MLP neurons of a small language model. Each row is named by its layer, matrix (gate and up: input weights) and neuron, and shows model dimensions 112-207. Each number is 128 + 32 x the weight over its row's rms, rounded and kept within 0 to 255. Numbers have three digits each. A neuron's up and down rows have the sign that makes its largest values positive.
Before each neuron's rows, "fires in" lists the words (lower case) most often at its 100 highest values on Wikipedia text that the model never trained on.

fires in: "government", "business", "school", "party", "pressure", "book"
L4.gate109:084159107116166102161116127100149127098163083179183076173115177092110106132102077163091078099145102090124167155202108120151168148138097186099139123223124118204111121093109170162164113181134136138134133169102084125154159186098136179124117096111133195103201069126166144149137142119112124132
L4.up109:110170136111119116165112121069157140083139100141039087109144158135156117088183134114101121155127098079179136134096062160152119151166123111091128134150132091101144173110108125096113123152079132158143128170145131121141114184126120099088126079076068165118128049146152109207117125113181083100

fires in: "high", "large", "bridge", "judge", "center"
L3.gate274:113120135153108129137117112109131149136120089162174103110099113101131120166198151122100059118160122122168112084148094072140125103138094130163153067149132125170064139110106123136155169154062133122104192118145075107118095170163136055129127102130094116096077168077124121151099075126123151094
L3.up274:127145149122170124140141105097169144153170127185126120131043121047178155105170092132161123111168081158131091117157129111110126069104096132170138126099117163140068155144086134121139103084084146106181162146166164192160155119154140156186099109119129130093094161130144165218075160133130096142

fires in: "under", "first"
L3.gate284:139137096074126118085099150160148077096169112152111128166090146205117167134133157140144132112149123128132069108158174126103145140169164136136103146130103162157120113108129088157145124139131191087138121183107149146040120110114119094142151139139151111092122113061114104137207148197145117130
L3.up284:185173124136124200122096149099128091199095143114098113120145128162165100112159183108148106174103073088110122138077060156135187096136133154096090122147131122089166182185129142158099116080123131136074146151170055138089081144171130152149154078116110156123116165135112155183151100103142138102

fires in: "before", "california", "foreign", "following", "forces", "after"
L4.gate879:153104202039128057153066138074096120172088100105120158154147120123141130116065150098106166048124101077044084110120107149149136158202156105170063163128093123148064131155112105088124152136149163086074149144122122127134119078086097171106147163158178109157132146135110187091132121126115115088
L4.up879:118111139068136093135061158099181148164134062082174145138122129132129082159097164116104164175113162162102076146136060161186156116105139104126133112058062147170116125129097118158118083138163128084087164129124113086130132116109115181125158164131170115154144102092059145136104166131104055134

fires in: "after", "during", "cup", "for", "league", "following"
L3.gate371:073099162127096136173107081107117135147117046126165179128177101152166132108102081113054174141129103097095077206123063073136126094156112201133114136120098164106110162150123130101105152161086178130154162088113103151173101186141096118117074114136149172081095142147115114074143116130111121127
L3.up371:158165154168126103135089096127096150091111133130112115105129095145109084132129146079097122112149132089101125129094045124091062114140110137193107107093090184154172101114127146107065166103136101095112090136137129109132156085103145118185142159047085114150121146096119161104054164164109164068

fires in: "may", "january", "february", "april", "august"
L11.gate45:113144118083088186177102125084129132138138176149079116147066136100120136119123104094137123215086178091141120123119135124116074159129135118109099151136141085170124155131153131138113073124113105169093166153119131119061091113119135065098126081124173080100124145115140150153142075116087162125
L11.up45:112198135166099130103149144042172107135110166163115070133118159081162081122097106057122129099172138178075121151085168119177139109070137110115154093097211126130124132160127080136126076146106140134115115111144119125088121091100150137064115145115111049158136100194048111127131175158112104161

fires in: "first", "also", "third", "then", "he", "there"
L3.gate580:115099138089127137104119095179109110060157171125112111093162143142166112106162064117097068142151135045164110136142142094180108113108134134147057212088178130087115130151196124160113156119160165135153169095174129100129113116106133151095100155158145149158125164121111131110122132139172130145
L3.up580:130115126150097091130115162101171135129104155149104142173189133144191115121136152199120162132170174141103106112112151149186155133131090169068164164122120082130105142072142121169125066108137142110152156157161118119141129121174208153156147109119145091092059118133132098154125159171116065068

fires in: "university", "school", "high", "studies", "college", "avenue"
L17.gate563:106156112137089108118118158090097133147099129143151166177089194161109142184132161111115126067093125116101139073114059176064117148134111116155087109079153133174129135106148104091135173126116105148183192173140134156140162101157070131103098184107091074108103140105173132166140147113182133149
L17.up563:127142161152137090141157109202126101073152087132139121107162154123176155112142211150132138142120177149120120143105117112113196091146124123076099118142181153164114173147081114117061122100174095084087114127114072142097194203156154127128115103119136134099153149134111120100095131083114080147

fires in: "also", "only", "disaster"
L4.gate240:125174076158070076133137116098153129179101133127169176176142128166156105123122109189131119132146177151133116109140117156137163087128183104161141171110150123134101195101135168115130170126140113124112238096081130109108165098120111218107138144153148148163136165148148058093203193167210135149
L4.up240:177114102132123064144158084127112134091089108116161132161173122126137156169161093199092154149129096163140125104042144120121193084101087128171132136139158108093103128104109106153147174096113111110111194132112131072093158110104144103167100077160150063098094131136174130106146173196127169149

fires in: "the", "a"
L15.gate508:083092092162051123105153118102172120087123148134141145126096104097131164112157108141155104112182124144138097140124103121110136113135180160142091121126127112103164116170084092179152105089136085134192096184097080130096157134138170186143150065123141128138085197120147139144159116127100079160
L15.up508:139214083086143170145141093170109091113169093150128126179113077142154168079055127121158139148146114135070160112083132180120141150137173128108134122097173092113116012068120107137116110086155161144137094099167115119206146156154138142128105187159173100158137051188134207135198096093117090145

fires in: "design", "squadron", "designed", "designated", "a", "australia"
L3.gate317:093142137085144148091184137118131129132103097107187086149107127173084116115173087100118136123207166152117132142134151130165099129172163143097132098108182161180102094182147159178182139187128116142112120164120114085122114066128122136125102102129173172147109159138137188120179136112097135131
L3.up317:086137111148132116152153133129122148137111117129109138202201112211163129086121131122133121087127126125055175102153113151073157149159107094083158067138146097176085198124116171140132117105155124122162144117204130146083181089094153118116078130134186137133125162112156185077175103151124127160

fires in: "under", "lundgren"
L4.gate699:193067109075111115082136167148111050128061128091136134095100149108101099143143076162147138127115100134145094123166128143152152099124113119125129174149116160171137095110184166180139124073166184129131135180116169154135157122086099121121144068137132129162137161144106123126176175160185131100
L4.up699:173190146127139129110127184159103118163108132109145125110172085126122078080117120147115109118156112095130102130139169147117147144094165167156112195163084164159135167119179077099168091121124127184108136147080149078123149110141081099122120082146122103115090108163063119154139137156212148101